config = dict(
    hidden_size=448,
    vocab_size=2797,
    hidden_act='tanh_gelu',
    qk_norm=False,
    tie_word_embeddings=False,
    init_std_qkv=0.0225,
    init_std_down=0.0,
    lr_mult_up=1.38,
    warmup_steps=200,
    decay_shape='linear',
    final_lr_fraction=0.1,
    train_tokens=483600000,
    max_steps=7380,
)
MLP neurons of a small language model. Each row is named by its layer, matrix (up: input weights) and neuron, and shows model dimensions 80-271. Each number is 500 + 40 x the weight over its row's rms, rounded and kept within 0 to 999. Numbers have three digits each.
Before each neuron's rows, "fires on" lists the tokens most often at its 100 highest values on Wikipedia text that the model never trained on.

fires on: " d", "p", " and"
L6.up977:516508474515579446488537554448463510479461527573473521532454478507521426462487488470479499528500537461485505487476505532505565487402542466580490505562508476466443404493478520484516466501521505454489531555549474534493476500467501467523516533492492504513555472522441472542496512496518474514532548458517499532461516604532489532503466522404498516463404493487459549508527513468531519517487626457486501497534575465547411483497517552447511496553546494406532582569576476512446491536447507464488517466518462500508485554463499487455543508561516506482453463525481526491519536514520399457

fires on: " |", " |\n", ":", "1", " "
L6.up54:503495491484455580582507451481524487471523555508450528534505509513499472507529414445467505456509482475497499469562460466522543494514490476494449542494498570486487508506515506506505582490468539545436533495518477435530483543455488524476517523489540431475484531444568534464452527482531534507498500467526466540473572488540496563531484471517510432539495519451501472470421508550434520504431538409459557467463547476539453415473512573500530518483456505549469491552457402475472510416482527532545527477442516484534518438463515458506466452508510571479580452499601558535452452517528519478

fires on: " B", " un", "ip", " ", "'s", "b"
L7.up1710:483479523536462500515520538506457486493495468544481602491549482442429459558492514550522546435521507511436483471504495408468489441498508487461575475474511482472541505492602541490414559471536509542543538549531424529505451469471462527521519526555478423452470490471595496533535572443494471510471443460444510454494531504540559443513501453490464525452573455564465413530505487469512496451499563522514491511479453546546466510513531481556473496498575500519500495516459488435467491462412494512546439505442480438466574424499498615516521522491516476475549518554528514499472518481489494456

fires on: " to", " or", ",", " and", " on"
L7.up1735:547504507514418446520503515483557487476442529497553531563520548469472487481575517439511498522550568479462544494485498525620497509414495426504486521498514489464565483437485520527576549489534500554475496446410467500492616494582480522482483465567521481505489538515548462520482477523552434441532548505467479514460482507465448529449495480478498446515387549580492474490463492523494570446473508524467523461473507560470531499514534446563547463517471484472440523468522522493499557481468593453442428531521546470568435539499483580495471486563527437541476519522482542480429420558461474458

fires on: " a", " an", " one", "ind", "r", " go"
L6.up131:492552505514513530521432491411488469459494512476503545545523525478511564525487495591548466511506435445487509436503486505538503533450431570523460508484441556472523448441524466423516528484431495550488402455511466496488530581513449494555439483476532569466547502572465479503496488517479500490483584514497501567381589533469493419505466487516441493535510487479490473550501503584518504542563502541461448468521498507483492553471501547462507530475496415445486462475451478507431474535409495526525526476442483520489527472573497551553393472500485542562513474514484465508526459457513517501

fires on: " ", " |", "it", " a", "arm"
L7.up1461:502432548486427486524491468478448500570512494436461540561538552543407479529504472502532484484469543482434503555534469490567472451481488469479413430543444493447559522557519495497508443417451518531492497472587546468519469490415554497476497494472488484546491550474564516559492463451473531532441528559519556531546552573464497493452512420517540503436472548517478522459576498512496519510482522527487474487446569468550528489544487439489486540534518495503465461510532455550444520573546535539450489484546502448563504467463501482496424509631532466472576485549492488563483555470535414520

fires on: "\n\n", "\n", " |", " (", "-", ";"
L6.up691:552521525521485520467505474484467468533497473562467524518480474530549574483511514556517493498509461524513504568522517452454555513461511486463591516491489537562555521515495480495499571527420454473538578477469463443508539511506516528482523539477499488525496505560536455493478521540505495528556452537519493472537485527480559505533506475465497474465495490465524408540574498516511566492533573538536458377558478569477475537393469504546403479501526510439436432532440519475490513476546518554460498483535462441480489473538459464502447517503526493444519522508579456527444507609537539484

fires on: ",", " L", " J", " l", "9"
L7.up1421:533495483551571507398482536479466538491533511484504480442488542506527419554572471426486502458485518525526512540584476554517548465565473482536499498427521615459457568550478587460470462512536464541492510506520468491507526516456458530422470555610467507518449506496481473513464530482508530497508542498551446529522463493528510471455500519465487445655484445470488499429431519491519521520456507466507515461490542437489447463510518426514409456541583525536464593519499549490545501527547456599560485476457525510503502560449482516528434508465506523465489560515496517473526560514473530505

fires on: ".", "g", "im", "en", "ch", "v"
L6.up757:503504475516432486459499467520460489458583529497442488492470491495518561540506518546475465543427534545428517503538517514514472545479561519468477543528471493514363397515513501430488542415516526553477532530447551480490443480552469468596441518514501514484489607538512509514519544498524531444523476482473508523508481472533496491515500536488466481521480532543553479462492436515473504512474538522400541473498466518416469483523542570522407484555530563470492474482490429474449544540509470493488485505587489463526530436519496520581510506545537506511449454484498463556488527496513490472

fires on: " as", " the", "ed", "un", " s"
L7.up74:532536476496466548477490525465452528474547503500445496423509528489471526516468482541491481551454500510502566527464496560483498468545516469483512503432531502477527487506572486511515468525503498502534493546461478493429490440494565486402535503478577559536520501550520470521511480399566531467473550498498548401497540532543511583507472553565472574451514545508514548523430503561495426482463437492512576478495485540492444523549471471520553570444494583515497512529503524424508538496478553527468525432448548557455408452482500454444579493462474512467530545496504464514472472475491435492

fires on: "a", "st", ";", " C", " |", "R"
L7.up560:480449493502508537514501485523507550515530472451512506520481498503476499530440469458423510577495511451502455387520491562526524503493507545557434458434553562525527445532504439457489454541450536583534459521564538539456505480537494473499427508570517550533473496450534549513478564545561575477518518515457502531455566508539505487549438495480555481509472565473511491536584564539506553455457500513457497473585440522522551400522442470505481515505385429456596458485502412525450488479507496544472484514480550477462556457482548537466512466469517470519521525525449540452491556536444565480

fires on: " a", " the", " it", " and", " A", "."
L6.up793:483470506509508468514544541517488558515535529563495476504479458528554467508445522521498468485446568460503504480516503488495543501493550489478567512509554507485522501406475499394523479515471509549446481399473509500454576538440476484495553474524622544523443515556479494483457495536527488552441441475505456460457531519546530469423466536521513487545468519476488441526495521521532573528499521478541419501556561555502486521540475491475507491432447527446475500565453542502451543518566506517509440467471514466549514515508438551468508467468460453545489450492484589530520485557503439452

fires on: " |\n", "im", "el", " There", "u"
L6.up2212:560457524485477531507503481488516491469534532432464541556511505482452589470517480512426575534488542513506456442489579442492537424450507507471495487548447444494425427521460493536519534491517477527515476570492469536486423462512422470559541492543451445480424445500501507416504540504505425546466551428471464560506625489533605482436512537403506496483475507475493471517516521463532600499498536517570540548556486492512484479482529511450450552481549570494454490488511510542505567444511478533488491449527524493509515495486513517504502541474432450488509528500429529471556467517477445483

fires on: "g", "ou", "b", "in", "ang", "s"
L6.up202:536472479507465490519582514480521464465487484540517476477540428556495505476450465472539503485460510461575565513521510510437490507468567493409501496585483533459481503455498605511447403508554551502518484499503507507449497579463511560553516515552468523472491523544465495478434580513436508419490464545549425494491448541468521518549482528495500486465478485536481531515508550498476504493479513455495480456474492459538556437453527459499526463456420418527567479474473524465455482507514487540472435445498511507533507571529586590521473492503564455456518547489446486492560573476428498488

fires on: " |", ":", ".", ";", "|"
L6.up1608:482510454451531554457505540533482498454553536538522489478571503504462519482476481458559475567474511567523458490476563495547548444460428554539511500491472416554438434540572589453440477482482578546493501513487463565484495503494522481520539528474505459510487540542502496510437533470489495437505460517484568499523532579514496506471532472510454457441514467510505500456434549574529506470608541529539491487438465566453534482523476551513515508452511502471478475482447520488532488542528551494473579451480487469520432529480514505473490476530451480508548470511533476418537429519484503529

fires on: ",", "ow", "though", " it", "ah"
L7.up1587:499471461517484540449581527475514530521465470468516509434458581498470535552507540528510471430527535534576506539459484463568514503476559510511441516547561550496498523495483535490421598470577508488564516568494450464462471461480531534509498497446496496487566460518457554455484501502515459526488523568472498510477453492481504525486471537427470532501473422472515413536505526430509589510519488516527482579529523524514434480419512513495500460564472577520475516510474529497521465518467423467498509500488547475559393550499569533498529525479559488420540521536493484530498477506447565489

fires on: " M", " and", "W", " m", "H", ","
L7.up1929:528494450542558397463470596474509434489483507589560496508482457529477496514487564561501409546569523474600485531468466454506465497528502464497551513446577557503490540533516438568498560502478507502509580493532404502568507502473509485461488523501490507532513549454453546535517485450497468428463572509498492403517537512483540516484500471515506497545509493519531543483413609489449497528481444477533466485409552500488456507449428475506547564462482448474503479509545454487430593452529471545527476512406509492464468537549496471531504506521523523555539457548511565516562449498547551504

fires on: ",", "r", " of", " in", "d", "ro"
L7.up705:537547475442549489509530454514587492520471497462478485551484455479537485500498510472493485492512451537588489542521488493496446535507509546501480614450437547443534478485488495531529473443451548517535489435531538495561503468473487489491526487483527504437508531529539562508514542420506473443474536500515501462442383529480483488516549544435495489486530450538523503509513526445492490493382502443543490519505503495500426475539487533537495469485453624457479487524526481462535462492515589517486479606555530524548477473503508429515532531441497501491517515528547427511619537469528522529

fires on: " |", " "
L6.up1071:469423473534528451507494463527559532472525476503525537499485480480470464436485510573480455588528511459501472481520462527523519529477526520465513484429478437594473557482498450475577498498401550447466483491532490480500499523560472589481406491483499530527541454516544529519481518483487512500442421531520482575507508493487450537453465509502465486565531509497463491492498552511489502518553505513448481474540558540582515419487537466555505448482483513528506529493485461502478575484508447454525531436520482536555563534498521480478426418515484527476499515464504395465450537551579426556

fires on: " |", " "
L6.up2154:516435562506447481555410456518519466488546531470579521447464524513499498494518491544539368510450519544528520504460422505503560530486501564524471519445439551516522415548521487462437509502475473441510484466532449461517512472511510586522472482542412502497504478474548474516499529462524477483458532548496449437529398490534512522475419512524547441529535413557555510520501468455503535515478571536473522458438516513606556503488512480536508435491485458500471486456514455510429499452461500466519514504535437514530420510531544452490468525484469489482493549496451489497570479486498462547

fires on: " University", "ot", "ic", "ac", "ol", "et"
L7.up1761:530587480577545491531459531566454541490533530524493420511556436556484467455483505463502475516567537512593537514527495412525564468576499517528588485497505478456452480494550536468424432458568543455509512452520457430478490496473476491542526526564481557415459545475602520574571494535562497485492497447447464493478497519511488487542565488532514543557458519512481543536519450530448501581502508468495475541473547457484473490507415484479490486467493517523478488421497514454491490571570508513531504517557449535528572512504476510520527569521518480466457469423461532532506513555503517496

fires on: ".\n\n", "-", ".", "|", "\n\n", ").\n\n"
L6.up2102:550519547526442400499529509474460426572485417538558451544442529473466512482423502456522497503477540475531533481531421433530528450532467511516512555472477544559488454512492465512541503507475578501510562575440553544479459518540537488560541538494485520547519477487512411443495506480530496503558500523517491511542543478522536459522532491502536528519557554484495453501458479540491547558480612522490534549550580577439405514519474578491564434495548485537486464511455433514558494435486480476484538530560574497539464545467454506480513504522485466403542432551539507513488421490443560463

fires on: ".\n\n", " of", "\n\n", ").\n\n"
L7.up2188:570484536491483453499482499474506463559531578510477473491401541408491512494512443501434548533546462445526517507456515493453481528505485536421517461537480477546494448573507519504489538511514482505449501510492487472501447494447493531506486501516428537534526507510461517532498496512428467469528522498537497512494474491501504457522529497502545476423441443510511487498556555505519475502472567615518448470542543448472438453457457508499484529519453485509538515549498483470474567434497504458508524456588526538454484486445509509473452520524571456451546465593490527565517500492418491488

fires on: " of", " in", " and", ",", "–", "\""
L7.up1431:521476505459550521410483506508470530516574479606518498491467470481501490443459422528509492463452529568541547446499467458459529539465528523541583538496505571407510509425505489527490431520464498535473585408506520438519530497527490516492560514535490542526426492550533499481582566463529549499506489522515464445472463467588533486504493554462591503499495426464542447446498568489490546480477475475426502457476452483500489436503495508442518597478466493496473496526545529529473509433596456552503487428454503594443453551530536514520515499541459506507481489530528571444504469477465555495

fires on: ".", "ch", ".S", "inc", "th", "m"
L6.up211:561462491486519537553491549467526425468501454508582535501466546475508503526512542560490491538490530424475541481554444470500456544508528529464556493458527582499475524524541529549507538493449523494514444490458508488538485511492495464539553441490561472467498439429570588511502473503602503536533531525565509533534459488451482487504490540509494429508501511573510465461489377554492447531525562569358512576496448504450440548571551541552542450500495557538546555438474485444451490512570527480507488513547496500497452521481536531447486513517403469487443488501544458506450558518521448523

fires on: ",", " ", "ig", " In", "-"
L6.up2190:524436429528383456476542515488531476508529495479528503470535436468461494503499523530539485484513492519516503455524542548447477472489555494531490543467563555552572478487443444459500569523497521541486596560477532524468531508492496519491539550465436514498475498420481477462463527516481468460463477430475564506514480554474450494462479545497570483531474504454578484557493545497556563483494447456538534480464542475409486553496566481492417468505543416487494542559543551502542561476543420492445531502488464503520484597495521453506482466459489474464491508535541510578534442562492435511

fires on: " and", "ly", " \"", ",", " not", " or"
L6.up1842:449419461504458448448523478521455466431499536507540504486468521453487479465488506530515509591495521583487503478529495558486455498517612439452489548608540559452546532440479488516482444500490528473521476422517392465555489535523554470532535453617445507533463534518488475475495511519507466479527488557524500501467547487547466498436490458548493500468519459468478506508428529547503458559534508490440499464494568519471476432440510495480516380515479536531526506527418534532507564498596453585468472421475501472540466546464520424515509459530478510488531527478505498458474486541452544545

fires on: "i", "ame", "ter", "u", "ard"
L7.up549:517430492413508528455473569561521500516494522456514503518569470510463520521481456461531549533503518489488470548568470461444512468480497487426466458502532446533507510532555475424599511437388506506562539555452483483564494526505451447516561559452518508568470460451489497559524432481561471483517442546464468442566478483531497506503479500510400509474530504482474529533495475460492428500565513549492424445447495517468459498551519534428493509512432522536460553408456524451554479508446487503492514528482547459464501449510475506471500554507554580420554525471519445479453562494560474518

fires on: " |", " ", "0", ";", ":"
L6.up710:445440495433515478509396573539516579506515557454411509539550580456501515481502448547472449495475588492435479520533469472451472524484541550524493512509474442465486570519535539572565507464501551526550510524541481465473522484472471445568482537561480480462490525514519489577449576493505529467403531444500530628504533511462519543463544452484557483465515496509535467519563577486514470438474516487437478551469471533549533496566497518483507480418457556507498501505474464500509585482466585467459592491451512474503506483523515504571529460553462488555579490453560542495531511437471525543

fires on: ",", "ass", "ing", "itz", "g", "s"
L6.up616:482455465493447575520483493576520465487484419463569494412513494500541531491618487590572496512532524432529531572525506566481506548516583465450452452514559473421504485523529520535467574448511525410490541454467512462571475540501554533536505502579488569483538495493511538443490504511499459525448456511508468545510460484444484516543424516550535462442462463533493493451608526430484468535489492513531511470475484476441537451467523469542449479506556443535476556553524539470477490587533506485552483504513481537551492492511446501523533465547500547588551512474430453550478467489475506511

fires on: ".\n\n", "\n\n", "|", "."
L6.up1112:492506485506544479483447519436577483504534465550451510486411562473439542540476452559484498546589465508529493551510456504468520502519475537467549495546532463537449454558515460500459539510468574447488474551476547535458556423467541477553540516458494610513473585524471442524427480544511381472474557530519545567537517537452471438480521497470531482456523470514565458482448527521485529487506533539490524436562484418502473488488529504519543546468464512458516529512470474574507480473476524530530571489581531506468514533548503543474490525504529502448576523491450405463530481502446505514

fires on: " |", "0", "ur", " d", "."
L6.up1806:450547431493564449551504475521486521444489440440522539510426531419521556402513421431506543549415556493499545524497460559519550540514545442472503568474501537536508565534480511506494495499489515512512561462524531556498490426493477531478485549536576541570474469481456441535535501487476570575481534475571470510422474497539417520560482557483521535535534474480422482519545505433498443562482541509520509516553448464613455529485516448532456466529523527448500466463563508449508475498500451512564476537541481499509471520475468473490543537540447520469464447450498441448458582547479472557

fires on: "a", "y", "u", "aw", " b", "i"
L7.up1534:562457457502503531495411485422563574571430476494512504594525555492429535493550519527411472514521534508532455507489490512540531496430558501511513519460506433545473477567540495495537597426548488446539578483482499462546487470554488515443520539479462503504544442488483547460510483508509441471537443577537490517497506492535503459430474480502466528479494479486498483508432473435531518547522443482500412576472517438506501544545487532490432538511505535527479564580500519532532510594443424545447542515421508469472485489467486500463546514528481527544555496577528537514548451505502537492

fires on: " of", "/", " and", "O", "ly"
L7.up539:514522387572550422419508556502471516456509476518499512411480448486544443468479409500441523550484530520506410471485566480542540490472439466551439546517503506508481544499542523510527525498546438474526432487475480499489500532463480512565502482537492501538441500551512543496474454495453445485496481489568487504479506561464517515447509515428474478491538486442569560466543454493485531495479531536563494489467538520471543491527497520481486558535518475473430497489532462496506573514505510501501474490528494512448515514502471456506499487461545489509432572475484453504539527455468488476

fires on: "el", "ar", "ad", "her"
L6.up1753:528488526548518568579476457444507535447501539522562499433392526493472556481502505486538510514520547481581453582504471460471593507542545506486556517556502456431468467519546533561488535487505465487524489469579404507580494413549494453546465479559545493463466585552537499543448489500505442475450542477545494484472459517489512467475518464535536444504537481498552393493512489450483511554500415491485501600447560495479520479489490465534508495461485510592460449551469516467467487428519536526496508547544461557530466560491501503547540553531514495447469436528462506534454527565470530507

fires on: ".", " |", ";", " |\n", "og", "s"
L6.up1429:493432498512460433527525477501494500478483488494517508474444488506459445520433490474411460521449447449426520512480486511479506479532538456444512521534479520465535446521416503499536451474486527509594552558530482452484551449518503550503530505537445483492497438482540448419568517527495451455505437548472532523557509557492511504521479532515548505493518535536517488513468522498494577576528495544516502468465515453490469488484495400543435552483557502508418481527444564472503532465464492503555470513572505354459481474500512470533427507535488533549547547523565526546410471463521444496

fires on: "ell", "ol", "in", "le", "et"
L6.up391:489489508503484468508561504492488531485541520476428421505538454479493454454478491454522496472594497499558501475576463469538531513524480501462483573521514513501476470578532417512558486478455434520535528506482491493509495591539528519505505512482463516500544545583544528510454474494506529466585490505580453519511501515536500525548554508470514492502529536498483484527493509584506519539503438543491546532447469425524462434510509497511404480507444542537526506496515559462447471517457507572503491462498533470471563553426482493581508461567554533459552464499454516538490468508516451564

fires on: ".\n\n", "\n\n", " |\n\n", ")\n\n", ").\n\n"
L6.up965:453516466478509515481427434480506439432444489433471474486438538446478504556578447529385557540477386503512480532544443497495524462497514557438557490468512498516490475453468514503483482460507532472530445523482456488532533451541463514453495536512527450515429548464475467556478514492469491508465558550531502531497458471536454508531509458504490495482515498567571461542504513461532488504489473569463461445558490526411451447488417490568470455480519496490557534499493516490476548546479512536528563468577542533470500527519514473418513567483561521420509444561502507569474469546515489516

fires on: " M", " March", "9", "arm", "8"
L7.up2146:535466483574462474510482461514446560548503507514533541514447493495418457493523544448528531527537474479510544490446535518549494487519430436521494424490477446589514458583462425454502491510538549545509576455482541533521517527525421506476484419475492569556474498467494498527392454493480532465457450453460504449506475525515487533479525468467543477513480493468570483515483556516481525539535470508514471492522497531577451463531392417498549567542599444456505510462531476466490470494491504486460461513568538504511516516425482466532519497474470494472514507490524478442499451538582491464

fires on: " ", ",", "ead"
L7.up1348:507465566483481515504523553505513544507502467532499505468492458455507538474460590566494525556543486508494564494527488491531463485497574436513547514486561511516505520531430496466528533502527480577509530532520446543522535540439459529480534550445483531534481472507464506496530524545472438450566533518486464520474455469438511462494455482519521597383549518469566508572489448500424526468482504490516553469499483513426470528469489525543450402545584462548492486556567515553506499513438471471514519582520512509514586539524458533490500420511544516527467517467546468484439552478465493490

fires on: " ", "b", "ind", "ath"
L6.up101:486467414527474506460530518472487480511491455493480510557502456555505488520458503538531517508463483473494576521502481504442549525400474496542522476519489509481585513592534455448488533454515470514424469496540525525438478528425520536404533516515565459526425542590485467550568529524553487465445560566476471495497513538510473492551525411443525527498507560569532492507559492474469520509460554483501582471381513515505507510500442536585481478537532471519505488498486505528551443423449490533475480442595550449465525454487480538475437544463452492478558466518519485492450444487512513516

fires on: "s", "es", "ats", "ings", "ts"
L7.up359:505540469489554473487521445541511486455565532548530492519515480531444490528514444511437491519497502481578585452481440515501501552460486508525421519501472444535567506524478507512527473548527464466523516531534529502471547527549473474469485470585501446493490502456524489516428483491477482518488506517454502471515487453528478472505610477564510435484494451532481479480490535491499537527534430506496496546428587522486556542438489484492511430491564459472531496465550516561544493469520566504521566541420493459539427480470487452526498571503528512509494570583449494440497501518520399474

fires on: " by", " the", "ic", " from"
L7.up1612:516502528530448547533463577485503495496418528503559473544468443464509414501452479541497474467508552512506473501505475485541500466507499524565511549479504514503483495538503576502497503520461454450531511449473501479530512421475482463491453494557483564537556486528486474513466485499510507525465496480565514494511488505581417470551483541516520515591474453451509444501461438546434516540459489543560546611486476432528557533500518476527498489568497493437503500495480514570474525456518497516521472589424470448532523505559547486484530492427437485503442445486536546534513526466484524498

fires on: " W", " l", " L", "re", " w", "w"
L7.up1502:455487527451508470454538494515491540444491499542509488474460458465503484534546544478512558544503432491514585517580482479586501467452538567542555469503471490517547497497455567436482507475489527521478533488454533467452495457527520489464520575545538497557505496514508469501382570467466383510446429508520519442498472550533588485450501500495479481514483531529527571462476468556416498468441544494519506433514497539518466494379470529435535479527484497482472581519517500513541532492566524494500424487472469601449506484469486551523519553446489513465524541497536545516545535498528499475

fires on: ".\n\n", "|", "\n\n", "."
L6.up1801:502537510570530486419498529513476392547498381485498440482441568444494469518535542488480531526495561516583450439518474456485531519516513454453483499504485453532451528499551552569519467494475522419495546522440558475445559429425540512513472542515434547560563476496525448574427491515461422555474542534518462507545516548487456521511532468474494480506550507525506483457448498551503532427507541584496444517557484513512464505489551471477492503422537565562490516507450484505501485553532486533538541521508578449496439612462518525516527514495447481481500532471462514539485427547407480467

fires on: "E", "A", "R", "L", "S", "P"
L7.up464:506504505506512511430540528554528572484514519489514510578569502519491494467494442461451439522496423531493481511511552518538475469487447493511523476473470524484548432462423526443488466503524537544529444487443507512523501503448494507544526433514540458498470499550487439410586471478566523465427474519558504554477489480459502441583562481531480552476549453434546566472553423486501472440439493446424569567606519478503475553487523405455430509465543486508444505451504555574433484494496538496460534525503515542522531512503505525504540531483513503475475594459482461577549499537400547517

fires on: " a", " the", " an", " be"
L7.up1099:510548511648494589486481507472464556494506490486475488480511496510492516451481579544530440467465518506459544414540466533460548503465504453507547526531483539501479467499500462423595458530505474535434513498470525498466637481530567461506540475528404491519549493526564506425524461480547457467464516476568509513523481509488502529446426466597434494516498488457557526483524513522419547542545501441457503474511540506520494522473409471498567469476448564526542462462411504538524491497501504523436514455468502485575494558538451488484437482559543452567484509471543576540564432514530465490

fires on: "0", "9", "–", "-year", "8"
L6.up1867:548458437447519503502471464472464507459497523521519511465439477511459500563440477592531508556535504555522457513429520493521486538517514516549527497500425482515527435478479496447483434518531475487494500514536483527577570517530527463498498487576511529523502496516419514523536491494511520396456460554463519480538497414556524472551439484509443453477487481488464552582466484581422517591554560454435456486552441508468446528510396526554577550464573517448462568489550469478542510530491512489502517511522496528541505435504471488457487477502508503482456456571525456529555503492519452541

fires on: ";", " |", ",", "ro", "f", "u"
L7.up1201:526500481514448462562531500444544490541502470463563513479573528509541511493536504435516513505524549511460526518471481532464484529523494514478506564528557522516467448426448498543500482522487513547537492490547399508513535472487566536488506548506464466502517439473520484537496514529491455506519497518526520533552467506533548608475428554492433583421499491486556395476561549471493555481555500413451478600541552497595545553480493451488505557475528549468445456493534444556531529483480437562507517519484510394530456509493519567545524457574433507534498462597528535427444452504509492536

fires on: " and", " the", "z", "n", "v"
L6.up832:516543539439553524500552416504522476414530480496480469505453553511532557507500448480510490476601539451542511563547515575553537511447480537441473513501567537531451592506537443509501507542575486497425518492517414541489582506493440503518562535477506509543490512510500522433495514513525461494455482448542545462538590480458535510450461551563472529501473487582518562526459551564395484475474559480553487446530511580466483548534537525524426457443460463478548525534547500567503454489484469511494484482530453440449445500546491542451555440495552460458458494439511471513579403542455470472

fires on: " |", "\n\n", "inning", ";"
L6.up872:634452466566484559493486486517465517497511494526449497431548518466482573515441500485553533519439598555515487458494505434495550449449532538469487565534531535579514512497498527530485488427475467486457488496497488473456563398498549480517494464505549472491504462455503477477546518509490496548455494545429531512561549456502536481468503509507467469421518541488496502452515577464563578510506549483487550523588494481548535453456515455472510517505504573446479494548532546514536550487462509538469507537482547510500496597502558487523472487546475485452458487430485494392542467468487571531

fires on: " |", "\"", ";", "'", "\","
L6.up857:538490459478504549440540497482378468553533540507492464438519568508526502518507492542490513571510509512445559483504473475497570523521505425533457479495571546506539477415520527448534526498474461510521512429516439468486513518465487524541478522478532518509474473466507498550500500567507560481520410506550478528497518516491593508465499522516578520521440494446540526530530551571559515558552522521467551479455541479485479449378528490516459534501410570485537516574521528513480448466508434540529496566559484440504530497476524488478506515502466446504476460479453511512440578529492505551

fires on: ",", " that", " and", ":", " \""
L7.up978:523487435376497415490576515431516493471508452389491481498481482515544514554534527454421522461482564523432494522575562531515477510511459407447497543488421483501566444478472488537456542461509484543517492486520502548452544491488434493565458515626490505548483565477448456510447494509549490528504558468449465448504458454469501528466486426486475464518500472552468585494486473521448545509526480509467445526557481535571454542508515548507569502441544434533468487455530537413543545464540527475505439494464487556498478444526495462532453492484425500521503489501431513515436544540509499449

fires on: "m", "n", "d", "ut", "g", "v"
L7.up1910:546474498481502479431506463500523545513491510450513457551444483531550519485507490562516513560571557562485543523467508518486519479465511474446433475459507428439494509565478484471512513476519478563508466493489500428461451485580445490488452479481506552528478483483520523535506520525501509470467527432544501482400423497481560482473490517579475499556438477561586506558461510482551487525453498521503421485470423526480528491554504473518490503457485455513494508569536505534470461567553560546529515487524511450469460472456514461519482464493493456432506566511545391565543483559543528529

fires on: " and", ",", " b", " was", "aw"
L7.up874:495445487427480422473543500547542471472467445458465450527469420502472491522550521546512543483438540511518483534452614569534507538456548509517498493564459431503412549509430508541477443542538456529542463493491470493520589581527491474466433506518419526479448544585535497464501574526465487530547472560553453575527465417542471554544535512493574468491493496597474552497489513464491503520442491531477532506390523572506473469502483475463479447518458438551464448479570528479467587489487474473506569565517537461454500455600498517528481509524509476516505516583413497439473510568463549504

fires on: "s", ",", "es", "ings", " works", " used"
L7.up277:517528432488502461468550500494511490496491474494465464461551537526477508563484461468474436536492537494474529388539515495421477511480510544536549568574550428523543499546495504544503520565571494510479441545487493518478531491522469542500459397555474471456545437477474563522503544439477522481537595469510495534516505534484467429543560550577449522488495413524527545494601440502446475469536471583421503498454440519511488544456459528494475507502495442423500499505491565562508560519422510448528500531491456508565500500441479528489462561556483528504533478535548524498466531562491481379

fires on: "av", "C", "P", "R", "T", " ("
L7.up39:487489460554518460493482520559467492426471477472566517523522477513447479545461486478574504477504515527465513460568448507509460509479481480557498422479462515468533471536484464543505417446521462561476523502508443531580547461488510461527523444504529485558527514533488538474529473521513497457440400567521561483515485515465483503528498457504454448451463499523494543527489488546517531476495534484505498534520542384525462518512533420532497530509504489552495461431477458528482559536492514502477565533490450552554474505468547524508501624438572482498485476548514507585464519510501556435

fires on: " a", " the", " an", " Sant", "ri", "wo"
L6.up1321:515488477502506547512500544491543522440505509460500542500597525466487470526513543491461447431488454551459496494464566560534522495451452476563511539463533475524508506504500505455545530553462494465486462504434528511429557537477443436488540533430485518555526521614535447494525509515486489473473511532593510477476496484518457494453498515475556482462496547458469497553482405536519561518437473509466488493541575573496408567465476427446534500489461521495498519536509504511490453492501553546491542464468440503504544485479514537456488424528511484440504476528435460536457482462590436490

fires on: "i", "p", "om", " |"
L7.up713:565478533574536440469397527466531514463459503451483441485466421473480528464468497460517514520491550463483524503453474479439476609454533472529506469577513471503527487464519474508432472492471509516455515559517486407521499503475465567524499549428453541488441448588445521485495560520542484462351581487545514460469575433509580513490490512497475488499452513550461523407549471553504477506409485453456571486496483524513472473515521465483417514546545546411541458504476560494411509529506543478483504484490471484537475497536451506461466544532486588519555418497477487467506499534491425473